Weights of a small GPT-style language model, trained from scratch on English Wikipedia: 8 layers, 19.7M parameters.
MLP neurons of a small language model. Each row is named by its layer, matrix (up: input weights; down: output weights) and neuron, and shows model dimensions 208-271. Each number is 128 + 24 x the weight over its row's rms, rounded and kept within 0 to 255.
After each neuron's rows, "fires after" lists the tokens most often just before its 100 highest values on Wikipedia text that the model never trained on; "fires on" lists the tokens most often at its 100 highest values on Wikipedia text that the model never trained on.

L2.up2010 [164 163 162 131 137 145 140 143 140 112 122 117 115 137 149 132 111 115 104 126 156  96 116 121 100 102 123  99 112 114 133 152 101 157 120 105 134 143 139 139 133 120  97 110 143 101 143 111 146 147 118 196 107 168 137 131  95 142 118 121 117 124 111 140]
L2.down2010 [123 168 153 157  79 141 148 120 153 121  94 153 122 153 119 148 125 105 182 140 107 120 115 127 162 124 121 129 113 147  78 113 116 114 115 141 107 153 154 135 129 124 138 121 106 118 127 122  88 115  75  99 117 140 159 130 116 103 101 102 142  96 146 130]
fires after: "\n", "e", "li", "a", " po"
fires on: "==", "ce", "li", "it", "ate"

L2.up1996 [141  86 157 116 133 109 140 142 142 141 126  81 117 107 113  98 107 100 148 160 138 130 107 138  88 145  79 101 136 109 126 138 168 116  82 126 122 165 164 112 164 120 144 133  96 109 143  89 125  90 108 109 109 128 154 141 106 118 101 123 147 123 133 125]
L2.down1996 [134 158 117  90 138 145 110 122 130 117 127 129 127 112 102 134 134 110 137 130  87 110 115 129 146  97 150 106 168 160 161 120 151  96 115 151 125 107 122 131 124 139 118 143 170 141 128  90 111 109 119  96 123 101 151 136 132 126 135 177 152 182 132 143]
fires after: ")", "D", " as", " one", " of", "n"
fires on: "s", " the", " is", " of", " –", " was"

L2.up2130 [148 111 132 107 122 117 153  94 161 131 143 161 121 152 144 123 145 139 124 164 119 134 135 147 114 134 114 164 168 101 145 147  96 149  80 154 155 142  87 145 124 144 122 128 121 117 149 182  93 105 114 120 121 149 137 148 157 178 129 147 125 113 116 192]
L2.down2130 [126 150 109 147 125 124 150 150 131 106 117 104 178 116 105  95 163 112 119 147 122 125 151  96 144 129  96 114 123 121 122 103 100 119 127 116 170 157 103 148 164 187 144 139 116 109 143 188 118 145 134 151 124 122 141 127 147  79  93 160 128 108 176 170]
fires after: " |", "|", "==", " W", "-"
fires on: " ", " f"

L2.up652 [ 61 137  91 158 110 125 148 153 151 156 132 110 124 107 118 149 170 164 126 153 133 116 131 110  98 154 120 141 104 119 131 156 101 100 113 115 143 124  96 157 125 114 133 129  82 145 112 127 104 107  87 153 167 126 142 132 131  88 132  77  73 100 158 141]
L2.down652 [120 121 101 114 107 140 134 169 159 152 111 115  86 127 152 150 123 174 108 143 154 115 138 157 126  80  97  98  91 177 136 137 133 110 121 120 154  75 161 113 133 122 127 144 119 137 119 111 135 186 110 177 148 134 120 149 139  87 191 114 104  90 142 117]
fires after: " F", " ", " f"
fires on: "che", "il", "lo", "ed", "es", "la"

L2.up509 [142 104 132 141 112 123 106 123 122  95 107  97 145 192  91 121 133 131 107 134 143 134 157 143 116 153 134 143 111 137  88 101  99 140 127 131 113 127 116  90 123 159 160 103  99 116 126 103 103 114 112 163 129 128 135 126 120 124 110 127  93 149 152 131]
L2.down509 [104 181 105 130 151 153 110 115 122 115 128 129 110 162  72 121 147 137 131 149  86  93 147 124  76 126 140 165 150 122 122 152 124  98 138  77 138  99 113  87 128 115 131 154 167  92 103 131  92  84 135 104 129 162 100 124 156 143  99 114 111 144  92 109]
fires after: "\n", "ack", "le", "ed"
fires on: "\n", "et"

L2.up1614 [129  83 139 132 164 180 104  98 164 125 143 104 155 142 134 126 106 140 115 133 157  76 128  89 131 136  88 115 103 110  98 116 109 152 170 112 145 113 123 163 120 104  81 146 121 124 133 115 107 137 157 152 133 139 142 124 119 138 171 153 152 140 106 111]
L2.down1614 [127 156 122 129 164 128  89 158 116 130 110 117 110 121 162 121 132 151 134 178  94 143 133 124 147 146 129 135 112 129 136 131  92 122 123  90 135 118  99 153 143 138 133 150 174  93 122 136 115 138 115 105 145 174 107 105 117 122 148 118 150 178  79 134]
fires after: "s", "c", " pre", " as", "re", "is"
fires on: "s", "ed", "ri", "le", "re"

L2.up1972 [124 126 135 156 113 165 155 136 146 167 125 140 154 137 117  81 127 116 124 136 124 105 101  96 117 135 132 127 134 133 113 167 139 105 163 144 143  94 165 172 156 126 118 119 149 156 131  79  76 156 128 116 125 145 100 113 155  81 123 118  96 124 109  80]
L2.down1972 [ 90 120 119 123 134 151 180 138 143 132 148 122  94 103  94 122 119 141 142 161 161  95 112 140 124 104 127  75 102  97 157 133 139 120 130 128 119  88 123 130 117 184 112 101 137 124 117 145 157 136 156  99 111 129 125 137 127 135 131 129  92 110 102 138]
fires after: "as", "s", " cl", "x", " co"
fires on: "s", "as", "ph", "im", "mb", "ta"

L2.up1680 [104  87 116 122 107 139 137 129 108 108  96 140 191  92 138 142 112 140 154 147 128 108 111 145 143  93 134 121 131 144  63 145 117 152 117 138 139 150 124  99 133 149 109 111 145 137  88 135  98 172  88  93 142 145 138 168 121 188 168 101 104 122 119 129]
L2.down1680 [160 142 156 110 134 163 107  91 101 135 117  99 144 103  81 169 126 144  95 112 129  97 149 138 110  81 108 108 145 130 158  79 144 126 148 129 114 134 124 144 160 143 142 136 172 117 129 175 143 146 139 143  98  92 146 138 108 142 116 113 120 129  98 121]
fires after: " Di", " di", " fa", "ra", " po", " f"
fires on: "il", "re", "ol", "o"

L2.up1488 [128 147 148 144 145 124 122 141 127 108  94 120 145 135 118 119 118 129 109  88 145 148 142 126 122 162 102 147 158 171  85  62 128 117 119 128 100  88 118 104  92  96 153 109  76  99 117 147 118 140 119 154 136 138 132 128 114 130 135  97 174 160 123 117]
L2.down1488 [151 115 139  88 154 120 142 128 145 144 155 147 130  84 154  83 139 121 112 172 142  91 136 145 114 111 126 170 126 103 183 105 126 139 115 128 171 120 133 126 138 114  85 128 143 145 123 107  94 119 155 140 112 147 100  89 145 125  85 126 137 160 113 126]
fires after: " the", " St", "th", " 2"
fires on: ".", "m", "ing", "an"

L2.up2262 [160 111 150  94 126 128 129 170  98 105  76 158 118 126 122 178 152 120 102 123 155 110 110 115 130 160 164 191 147 109 130 179 111 138 105 124  98 112 130 127 138 126 160 149 125 165 106 128  90 168 145  65 125 127  90 150 126 144 139 115 137 124 130 140]
L2.down2262 [142 103 150 132 129 137 128 171 121 119 101 129 142 136 163 157 133 144 167  94  99 162 124 156 140 110 143 142 126 104 120 138 107 140 124 153 144  84 132 102 124  97  98 144 101 133 135 114 134 149 133 179 107 144 136  81 149 121 110 140 148 113 145 125]
fires after: "ed", "'", " had", " \""
fires on: " for", " the", " to", "s", " a", "t"

L2.up211 [118  93 131 163 127 132  82 130 149  87  95 138 105 139 157 133 125 167 146 117 142 132 155 149 129 115 115  99 152 112 126 120 117 126 139 177 142  81 141 102  87 118 139  89 126 124 124 131 133 119 131 105 106 135 137 167  98 103 137  79 138  90 115 142]
L2.down211 [140  94 142 170 146 127 108 108 129 118 119 168 144 127  68 153  77 150 109  94  79 131 168 169 137 119 124 147 106 138  94 134 117 145  99 106 142 163 134 147 108 156 171 131 141 120 145 133 160 145  93  95 143 110 146 142 104 154 141  94 130 137  94 163]
fires after: " the", " a", " se", " M", " h", " A"
fires on: "il", "g", "ttle", " only"

L2.up751 [159 136 128 109 152 110 133 138 119 121 143 133 171 142 151  94 113 145 166 152 107  75 121  73 156 100 136 119 128 127 138 119 117 134 151  77 167 131 102 116 123 167 120 122 125 131 140 112 172 160 112 120  97  98 152 146 144 146 114  70 172 137 127 126]
L2.down751 [152 133 128 112 126 128 137 134 125 132 132 160 127 105 112 132 126 136  79 112  74 132 134  89 166 108 161 129 123 131 126  98 124 103 144 107 130 117 147 125 113 114 118 125 137 138 121 118 127 123 154  73 171  98 114 141 163  96  79  93 124 146 108 103]
fires after: " Se", " Go", " Gu", " Le", "ro"
fires on: "th", "lo", "ed", "wi", "ib"

L2.up2214 [141 136 100 113 150 108 124 146 147 158 122 179 156 126 178 162 114 127 144 101 158 107 115 177 108 147 143 111 100 111  89 137 145 101 136  97 122 115  53  78 101 134 161 120 138  81 102 119 165 109 125 152  99 150 144 112 136 113 129 142 131 119 115 139]
L2.down2214 [147 147 151 134 127 148 159  87 150 134 119  94 128 112 140 112 134 176 167 136 146 132  69 158  90  96 136 113 152 124 144 119 109 137 130 115 127 141 126 102 110 107  91  89 108 157 112 115 118 142 148 138 100 121 103 131 119 131 129  99 163 135 132  46]
fires after: " ", "==", "mon", "===", "\n", " =="
fires on: "ne", "\n", "t", "e"

L2.up1977 [ 99 122 186 151 109 145 160 105 120 154 160 104  71 131  71 104 161 125 150 140 190 129 157 120 123 154 136 153 141 115 170 120  86 116 136 113  81 120 126  87 149 108 175  97 103 153 122 133 141  86 146  80 157 174 137  72  93 115 136  94 159 134 107 151]
L2.down1977 [116 131 147 126 168 130 110 132 160 135 153 135 123 134 125 144 130 120 166 184 140 117 172 128 134  77 141 140 140  85 130 146 156 117 135 128 116 129 113 128 153 171 123 132 163 151 162  88 128 124 102 109 145 135 130 111 109 163 135 125  98 137 142 115]
fires after: " pro", " O", " the", " so", "ho"
fires on: "ly", "u", "te", "se", "o", " X"

L2.up2105 [ 90 128 138  94 117  49 102 119 113 140 144 139 130 112 175 156 145 135 141  91 134 170 177 155 169 118  90 160 147 108 159 156  93 115 141 179 134 110 124 147 123 114  99 127  96 145 125 117 132 131 163 124 116 153 148 125 108  84 143 139 152 128 117 119]
L2.down2105 [122 131 176 111 115 153  91 143 134 113  94 132  87  83 174 128 121 132 108 135 110 188 153 117 164  99 133 124 111 146 117 130 105  75 109 144 138 130 123 138 133  99 131 141 135 124  98 139  93 148 145 114 145 144 146 112 140 130 190 141 150 134 106 111]
fires after: "s", "S", " fa", "ra", " so", " S"
fires on: "c", "t", "tor", "ing", "on"

L2.up1339 [112 154  69 120 142 115 139 164 110 153 131 115 121 179 148 134 141 118 117  96 116 120 116 141 138  69 136 130 107 127 144 109 139 126 139 113 130 129 159 134 118 130 117 119 159  94 142 145  77 132 109 107 129 100 131  95  85 113 144 123 152 109 149  89]
L2.down1339 [135 142 153 100 102 154 130  97 117 103 144  93 102 113 137 122 158 102 106 148 118  97 103 131 115 112 131 151 117 140 162 119 120 114 129  91 136 107 115 104 131 113 136 153 159 155 149 162 131  66 144 138 138 161 189 120  85 134 149 119 133 116 122  75]
fires after: " ", " Re", " K"
fires on: "en", "hy", "f", "an", "ing", " early"

L2.up940 [136 122 112 179 102 129 160 130 103 102 167 160 124 138 115 138 117 130 170 110 163 112 122 111 123 102 128 123 119 137 148  89 151 103 144 117 115 153  83 120 127 132 125 148 134 143 114 127 113 118 144 159 115 132 153 131 131 131 140  96 157 127 105 166]
L2.down940 [113  74 109 112 112 140  95 117 177 117 131 106 142 145 155 120  95  98 147 128 138 130 112 121 118 138 161 124 131 143  61 147 109 148 128  98 174 158 108 125 110 131 144 109 110  96  83 188 137 114 119 114 100 134 111 139  84 187 135 128 152 122 121 123]
fires after: " the", " The", " be", "The", "ttle"
fires on: "re", "d", "n", "an", "s"

L2.up86 [154 113 103 121 119 121 173 170 137  99 126 110  93 147 136 147 106 183 150  94 117 116  88 166 128 127 145 111 146 123 148 141 132 161 107 128 114 154 102 169 155 122 141 102 128 113 160 137 130 125 184 149 104 143 125 120 162 108 141 141 115  87  99 175]
L2.down86 [ 70 136 140 154 106  89 148 162 119 154 144 103 143 100 114  89 127 101 141 124 100 144  92  70 135  76 163 114  80 105  98 115 116  92 127 160 102 107 130 170 127 129 103  95 139 139 127 134 105 160 153 113 138 119 145 119 152 122 133 119 140 109 137 129]
fires after: "==", "===", "-", "|", "\n"
fires on: "D", "A", "T", "d", "L"

L2.up215 [106 156 131 108  95 100  88 153 110 115 120 147 126 145 106 135 125 118 110 168 147 142 193 152 151 139 145 136 135 136 132 122 111 127 101 150 118 176 151 133  45 176 117 220 162 160 115 104  81 145 136 134 161 107  98 109 165 142 157 135 130 141 138 132]
L2.down215 [114 143 132 154 109 107 130 155 129 133 122 125 153 131 151 135 145 129  94 107 104 152 103 135 115 126 117 149 152 139 127 114 173 129 162 149 125 112 148 106 159 118 117 155 155 106 168 110 168  94  80 127  99 109  95 141 103 144 131 171 146 120 119 132]
fires after: " ", " K", " T", " Gu", "th", " Te"
fires on: "er", "ing", "tra", "ig", "ide", "app"

L2.up1735 [145 146 139 111 179 116 133 151 110 115 121  82 120 141 149  98 140  81 100 153 161 116 143 129 140 139 129 100 168 111 135  99  92 142 114 124 125 126 122  95  76 113 145  84 134 172 144 149 126 132  93 122  96 129 123 152 160 150 138  98 169 155  64 164]
L2.down1735 [138 154 114 123 108 137  98 124 141 111 148 114 163 109 112 122 120 162 121 143 151 129 141 144  99 144 118 142 115 139 136 143 110 114 106 121 143 171 124 136 102 119  83 121 141 150  95 124 110 106 117 146 118 146 136 126 124 118 135 103 116 129 156 114]
fires after: " E", " A", " me", " Po", "E", "e"
fires on: "et", "U", "S", "L", "view", "land"

L2.up2150 [106 132 112 192 106 109 120 137 155 122 151 105 117 126 106 122 106 129 147 131 154 137 100 125 137  75 127 115  88 122 113 132 152 115  90 117 138 161  84 140 142 123 111 141 108 110 123 155 131 135  87 108 152 135  99 184 162 121 137 100 145 118  92 132]
L2.down2150 [135 118 113 136 150 118 118  65 161 114 114  65 109 158 123 133 160 107 131 122 128 100 121 107 103  63 182 149 133 104 133 157 135 110 152 113 111 112 126  79 139 142 141  83 140 110 136 131 118 116 167 119 127 127 181 119 108 127 112 126 137  91  80 120]
fires after: " Di", " de", " di", " De", "s", " I"
fires on: "re", "p", "ed", "o", "m", "e"

L2.up2233 [139 119 104 123 148 162 111 172 103 128 109 104 103 122  98 136 105 138 154 133 141 114 129 163  65 110 111 101 150 121 120 152 163 122  99 114 165 133 140 125 141 163 121 112 121 134 148 134 120 138 143  91 161 177 121 142 136 108 132 147 134 150 120 102]
L2.down2233 [153  88 188 126 129 124 113 152 105 140 143 135  97 159 121  91 152 102 142 173 108 116 142 133 150  96 117 154 130 172  86 123 108 116 202 140 112 139 143 135 104 132 133 162 120 115 137 133 186 168 123 130  89  92 162 147 150 108 100  88 128 129 105 108]
fires after: "le", " Le", " me", "e", " He", "fe"
fires on: "a", "an", "ar", "e", "ad", "y"

L2.up1079 [130 137  96 107 101 121 123  99 119 136 136 162 112 153 138 127 125 141 102 134 133  97 127 151 165 141 137 134 138 105 137 128 170 124 135 114 126 177 131 157 109 136 138 176 121 136 132 111  80 108 134 149 146 108 143 160  87 124 141 146 127 125 103 137]
L2.down1079 [106 113 103 158 144 126 136 136 163 150  93 110 132 159 107 105 129  90 130  88  95 116 136 130 146 118 124 125 150 167 104 151 136 152 149 140 105 106 109 140 171  83 150 129 138 135 103  85 114 125 119  96 118 126 128 126 106  54 203 106 150 116 113 119]
fires after: " con", "s", "st", "on", "er"
fires on: "c", "st", "n", "ce", "it", "o"

L2.up1835 [131 202 159 123 164 107 139 103  99 146 131 135 134 136  94 154 115 152 138 138 130  96 158 136 151 109 140 133 195  95  94 117 106 114 146 175 137 135 149 129 146 167 143 138 131 133 118 134 127 104 146 133 166 118 130 158 135  98  95 145 150 138 130  95]
L2.down1835 [164 118 141 154 137 162 128 162 143 144  82 153 149 108 107 123 127  51 155 144 116  74 150 110 143  89 194 123 144 140 127 133 139 132 114 147 143 127 128 151 184 113 142 116 134 150 143 109 118 159 125 122  94 133 129 148 110 113 139 100 126 138 143 160]
fires after: "\n", "ation", " such", "|", "ction"
fires on: "=", "al", " District", " as", "d"

L2.up2120 [107 165 110  63 139 130 125 138 112 123  83  96 111 131 127 158 139 119 142 119 117 177 158 166 102 150  86 171 119 136 105 148 135 161 168 156 145 116  95 121 122 157  94 127  96 164 130 137  93 152 161  93 180 104 139 141 100 103 123 121 144 131 164 130]
L2.down2120 [146 110 127 131 107 177 107 144 140  98 141 133 155 157  98  81 105 122 127 165 140 108 126 105  97 131 142 157 114 112 113 101 140 122 123 120 160 124  62 111 133  84 134 125 128  95 118  96 117 122 124 145  79 120 116 162 140  87 130  76 128  72  87  70]
fires after: "\n", " (", "("
fires on: "\n", "li", "n", "a"

L2.up1240 [114 118 147  68 145 144 144 129  93 139 170 149 168 126  98 125 143 155 136 128 169 115 136 134 155 121  89 128 180 104 169 133 127 116 124 131 128  80 133 123 126 155 160  91  92 119 152 156 147 111 110 115 109 125 124 164 149 137 141 111  64 126 149 100]
L2.down1240 [104 141 128 137  86 133 174 153 122 138 123 144 135 102 106 154 122 128 168  98 106 137 114 176  85 164 144 122 140 123 107 124  98 127 116 111 153  91 156 139 101 127 108 130 140 139 123 142 119 133 154 126 152 181 125 158 119 151 165 104 128 139  80 163]
fires after: " ", " in", "{", "an", "g"
fires on: "th", "k", "d", "st", "z", "T"

L2.up528 [117 137 143 147 125  97 169 135 121  99 138 130 128 164 117 129 140  96 139 116 110 146 148 116 135  89 142 105  97 152 105 121 142 130 150  86 138 114  99 145 124 128 147 100 132 171 127  82 128 124 129 108 118 139 124 170  72  91 174 152 148  96 136 112]
L2.down528 [ 96 123 102 105 131 108 149 170 119 179  97 165 111 114 149 158 173 122 113 120 117 115 143 146 112 152 166 127 120 102 145  91 144 175 121 138  95 158 118 133 128 111 119 145 139 153 174  96  79 159  92 141 172 140 137 116 116 108 162 147 130 160 135 130]
fires after: " M", " Or", " G", " or", " an", " D"
fires on: "F", "h", "ma", "om", ")", "r"

L2.up409 [102 147 189 145 131 151 100 159 125  96 161 108 130 153 102 170 174 112 156 164 121 106 115 124 165 111  95 105 134 107 119 117 137  76 151 107 129 137  90 194 132 142 128 118 102 126 110 143  91 124 137 168 101  94 102 135 163  97 133 141 123 116  90 100]
L2.down409 [116 145 116 177 136 103 170 139 105 122 143 120 153 111 107 114 135 100 115  81 105 125 156 133 129 168 123 114 155 122 125 130 135 156 119 153 127 185  98 132 147 153 103 140 127 146 150 142 156 138 127 151  72 125 145 155 129  80  97 149  81 114  84 107]
fires after: "s", " |", " As", "ce", "te"
fires on: "s", " ", "le", "nd"

L2.up685 [132 115  97 145 133 165 135 162 137 144 156 150 131 101 130 118  90 126 111 103 150 124 137 103 128 113 104 120 146 155 167 109  89 123 120  67 106  44 154 113 146 124 111 102 132 111 108 108 138 162 117 161 111 114 131 105 105 139 117  93 110 155 143 107]
L2.down685 [ 89 142 129 166 115 152 103 111 119 141 159 109 144 110 143 119 103 121 137 158 140 166 133 122 114 140 163 142 144 125 123 117 103 136  99 135 179 153  93 100 114 132 110 134 118 120 179 136 110 123 159 110 166 111 126 119 194 110 131 125 151 162 142  85]
fires after: "s", " Ab", " P", " D", "d", "b"
fires on: " |", "q", "d", "h", "ha", "ul"

L2.up1176 [ 65 120 162 109  93 142 122 130 158  93 131 122 110 136 137 132 105 121 125 114 130 144 105 153 122 133 174 112 146 114 145 134 102 139 101 133 154  73 102 152 223  86 122 132 139 121 131 118 122 140 160 122 121 135 124 101  80  97  76 121 120 146 123 105]
L2.down1176 [139 140 141 150 117 178 138 119 102  95  94 163 137 168 129 144 143 138 125  80 132 128 148 138 156 153 113 167 125 100 101 126 111 123 109 145 111 132 117 100 134 143 101 119 147 107 119 165 155 129 158 130 103 150  99 141 119 146 127 149 139 114 144 139]
fires after: " No", " Gra", " pre", "---|---|---|---|", "n", "|"
fires on: "-", ".", "de", "fer", "se"

L2.up2025 [ 96 150 126 143 109 142  76 140 126 126 119 157 134 129 107  91 133  88 129  96  96 132 132 109 155 111 124 154 142 166 134  90  97 105 146  94 138 134 116 155 150 139 142 137 146 117 121 121 101 141 101 118 128 149 137 111 102 119 143 133 123  98 142 114]
L2.down2025 [143  97 121 152  96 129 105 147  97 103 110 160 115  93 136 117 148 131 127 103 116 127 178 119  99 142 167 116  84 134 150 119 136 121 161 142 119 126 123 123 136 140 116 126 109 131 158 146 155 101 116  96 133 132 105 131 170 116 134 180 110 153 117 154]
fires after: "al", "ed", "iv", " |", "is", "il"
fires on: "s", "al", " "

L2.up823 [157 180 131 146 141 151 139  39 132  82 131 122 127 182 149 104 142 105 142 137 139 113 129 135 136 144  94 119 100 126 120 121 104 136 134 112 168 130 165 136 145 157 147 141 141 121  85 119 110 138 130 170 105 163 152 158 117 129 113 131 131 118  99 122]
L2.down823 [114 145 162 113 121 110 151 147 152 138 138 114 105 128 116 132 114 113 127 130 132 138 153 105 126 114 135 114 140 188 124 131 118 130 140 146 117  95 104 113 149 135 124 122 149 125 147 136  90 134 108 113 136 119 126 161 112 117 139 135 134 125 108  86]
fires after: "s", "ro", "or", " Con", "lu", "c"
fires on: "s", "d", "le", "our", "or"

L2.up1030 [120  90 150 109  88 115 152 162 118 106 110 133 102 124 149 107 152 175 121 145 108 129  97 108 129 109 107 136 125 117 142 122 134  98 139  81 116 131 120 106  95 134  64 184 142 110 125 121 127 124 139 139  80 184 147  86 123 114 154 129 147 131 170 108]
L2.down1030 [116 134 144 130 150 144 144 115 117  74  75  98 150 107 137 160 122  98 140 124 118 126 104 120 182 108 149 147 155 137 147  83 152 156 125 131 145 139 157 133 160  98 172 105 139 112 144 130 171 162 130  81 127  92 138 154 144 134 133 154 183 135  93 142]
fires after: " ", "go", " c", "cent"
fires on: "er", "im", "ing", "k", "es"

L2.up2078 [129 138 196 151 117 111 136  94  91 137 143 149  98 146 107 108 124 102 149 112  90 124 148 159 148 148 138 163 123 161 102  94 114 101 122  80  82 145 123 121 135 128  81 139 151 112 113 176 169 102 137  87 187 165 166 101 117 138  85 133 103 136 102 160]
L2.down2078 [130 138 111  97  81 120 114 126 125  73 133 156 180 161 100  88 148  91 112 135 143  81 163 171 111 122 125 129 203 158 132 137 127 152 112  81 119 121 115  77 177 100 138 118 144  93 100 115 110 138 129 115 170 166 117 151 131  96 118 131 144 149 118  82]
fires after: "″", " No", " St", " U", "°", "l"
fires on: ".", "N", " about", "ly", "east", " some"

L2.up1681 [137 152  72 109 127 153 143 117 131 132 140 141 134 165  95 165 145 140 111  86 118 150 149 127 111 149 158 127 101 123 114 124 119 116 169 104 121 121  43 113 143 117 163 111 147 149 138  73 113  84 139 143 113 102 144 154 106 124 139 123  94 150 143  97]
L2.down1681 [118 145 113 132 136 150 176 111 125 153 128 103 185 111 136 132 116 108 114 105 184 108 114 104 131 117 150 113 106 145 161  80 125 159 145 145 106 120 107 163 131 123 115 134 120  98 131 159 129 137 125 135 149 106 107  97  93 122 105  83 164 134  91 115]
fires after: "==", "\n", " =="
fires on: "\n"

L2.up783 [128 158 122 162 120 145 146 152 140 137 106 115 138 102 136 157 125 110 140  98 115 110 115 125 176 134 146 133 170 134 150 164 113 118  82 115 126  88 125 126 125 185  84  51 115 118 147 121 131 128 135 130 107  98 145 120  94 184 128 138 175 101 138 139]
L2.down783 [128 119 134 157 143 136 134 152 124  97 109 116 105  69 127 119 149 130 117  93 124 105 116 144 106  97 129  65 116 133 131 136 125 137 164 116 135 125  94 129 124 170  98 150 123 133  94 106 133 114 135 149 178 150 120 108 132  90 132 160  95 100 140 145]
fires after: "il", "ul", "val", "ct", "ic", "lic"
fires on: "ation", "s", "ed", "al", "ue", "ity"

L2.up761 [173 162 156 112 103 166 122 120 116 114 134 125 127  94 109 137 129 126 116 146 120 149 174 154 117 129  88 143  91 104 114 170 115 143 203 136 130 128 125 127 167 117 144 155 127 163 132 120 132  68 115 112 147 113 148 154 148 124 149 138 121 111 117 111]
L2.down761 [143 129 129 124 129 120 131 117 108 127  95 144 133 108 146 197 135 121 122 123 130 100 145 180 126 151 139 147 146  93 100 121 112 113 118 133 144 139 120 149 139 121 112 162 157 116 114 112 136 145 145 134 103 138 134 133 116 181 127 147 100 146  96  79]
fires after: " in", "o", " (", "le", " so", ";"
fires on: "st", "t", "in", "on", "x", " |"

L2.up1543 [163 151 151 132 152 123 105 112 121 158  95 129  84 148 152 156 128 126 187 108 136  66 133 171 120 147 122 127 153 129 100 138 154 151 144 150 178  86 141  99 165 135 157 127 119 168 116 131 121 191 123 101 148  90 108 168 142 152 125 141 156 152 176 148]
L2.down1543 [167 121 150 178  91 120 135 149 112 151 150 123 107 135 125 104 148 100  89 164 139  90 131  98 118 111 191 155 162 140 141 179 151  97  79 111 110 114  89 160 127 113 138 160 133 125 165 122 166 133 149 125  81 135 197 119 120 138 111 115 100  89 107 137]
fires after: " (", "re", "ra", "le", " w", "la"
fires on: "born", "ak", "ide", ":", "te", "ed"

L2.up888 [153 150 150  97 111 111 131 158 140 141 124  99 152 158 139 112 145 139 179 130  75 130  93 190 133 100 128 137 129 108 137 152 116 155 109 116 124 144 130 128 141 117  98 166 158 112 130  76 117 117  94 137 115  63 147 139 118 127  96 101  84  82  81 139]
L2.down888 [169 186 118 111 105 167  86 120 104 169 101 134 137  93 127  98 147  88 158 100 134 144 131 164 129  79  76 161 115 160 163 163 150 111 111 145 110 126  91 101 111 150 160 140 137 154 177 118 139 103 140 117 157 127 119 110  99 128 147 142 107 116 122  94]
fires after: " ", ",", " Re", " re", " con", " de"
fires on: "f", " as", "s", "ar", "emb"

L2.up1493 [128 104 105 153 154 107 123  93 107 121 148 120 123 132 128 135  75 146 115 131 101 156 137 129 134 128 176 144 130  78 142 149 124 109 137  86 111 149 109 141 145  81  99 104 115 143 128 151  98 101  94 145 148  78 137 125  92 105 131 131 163 137 136 121]
L2.down1493 [150 173 145  99 147 125 145 103  95 121 125 106 128 144 117 127 117 124 131 163 122 153 134 111 119 154 133  95  98 146 133 149 150 110 154 139 108 137 162 122 153 122 110 161 148  98 117 139 133 130  79 105 135  70 124 144 155  87 167 100  83  86 127 128]
fires after: "s", " M", "ci", " con", " S", " as"
fires on: "o", "y", "c", "ence", " well", "n"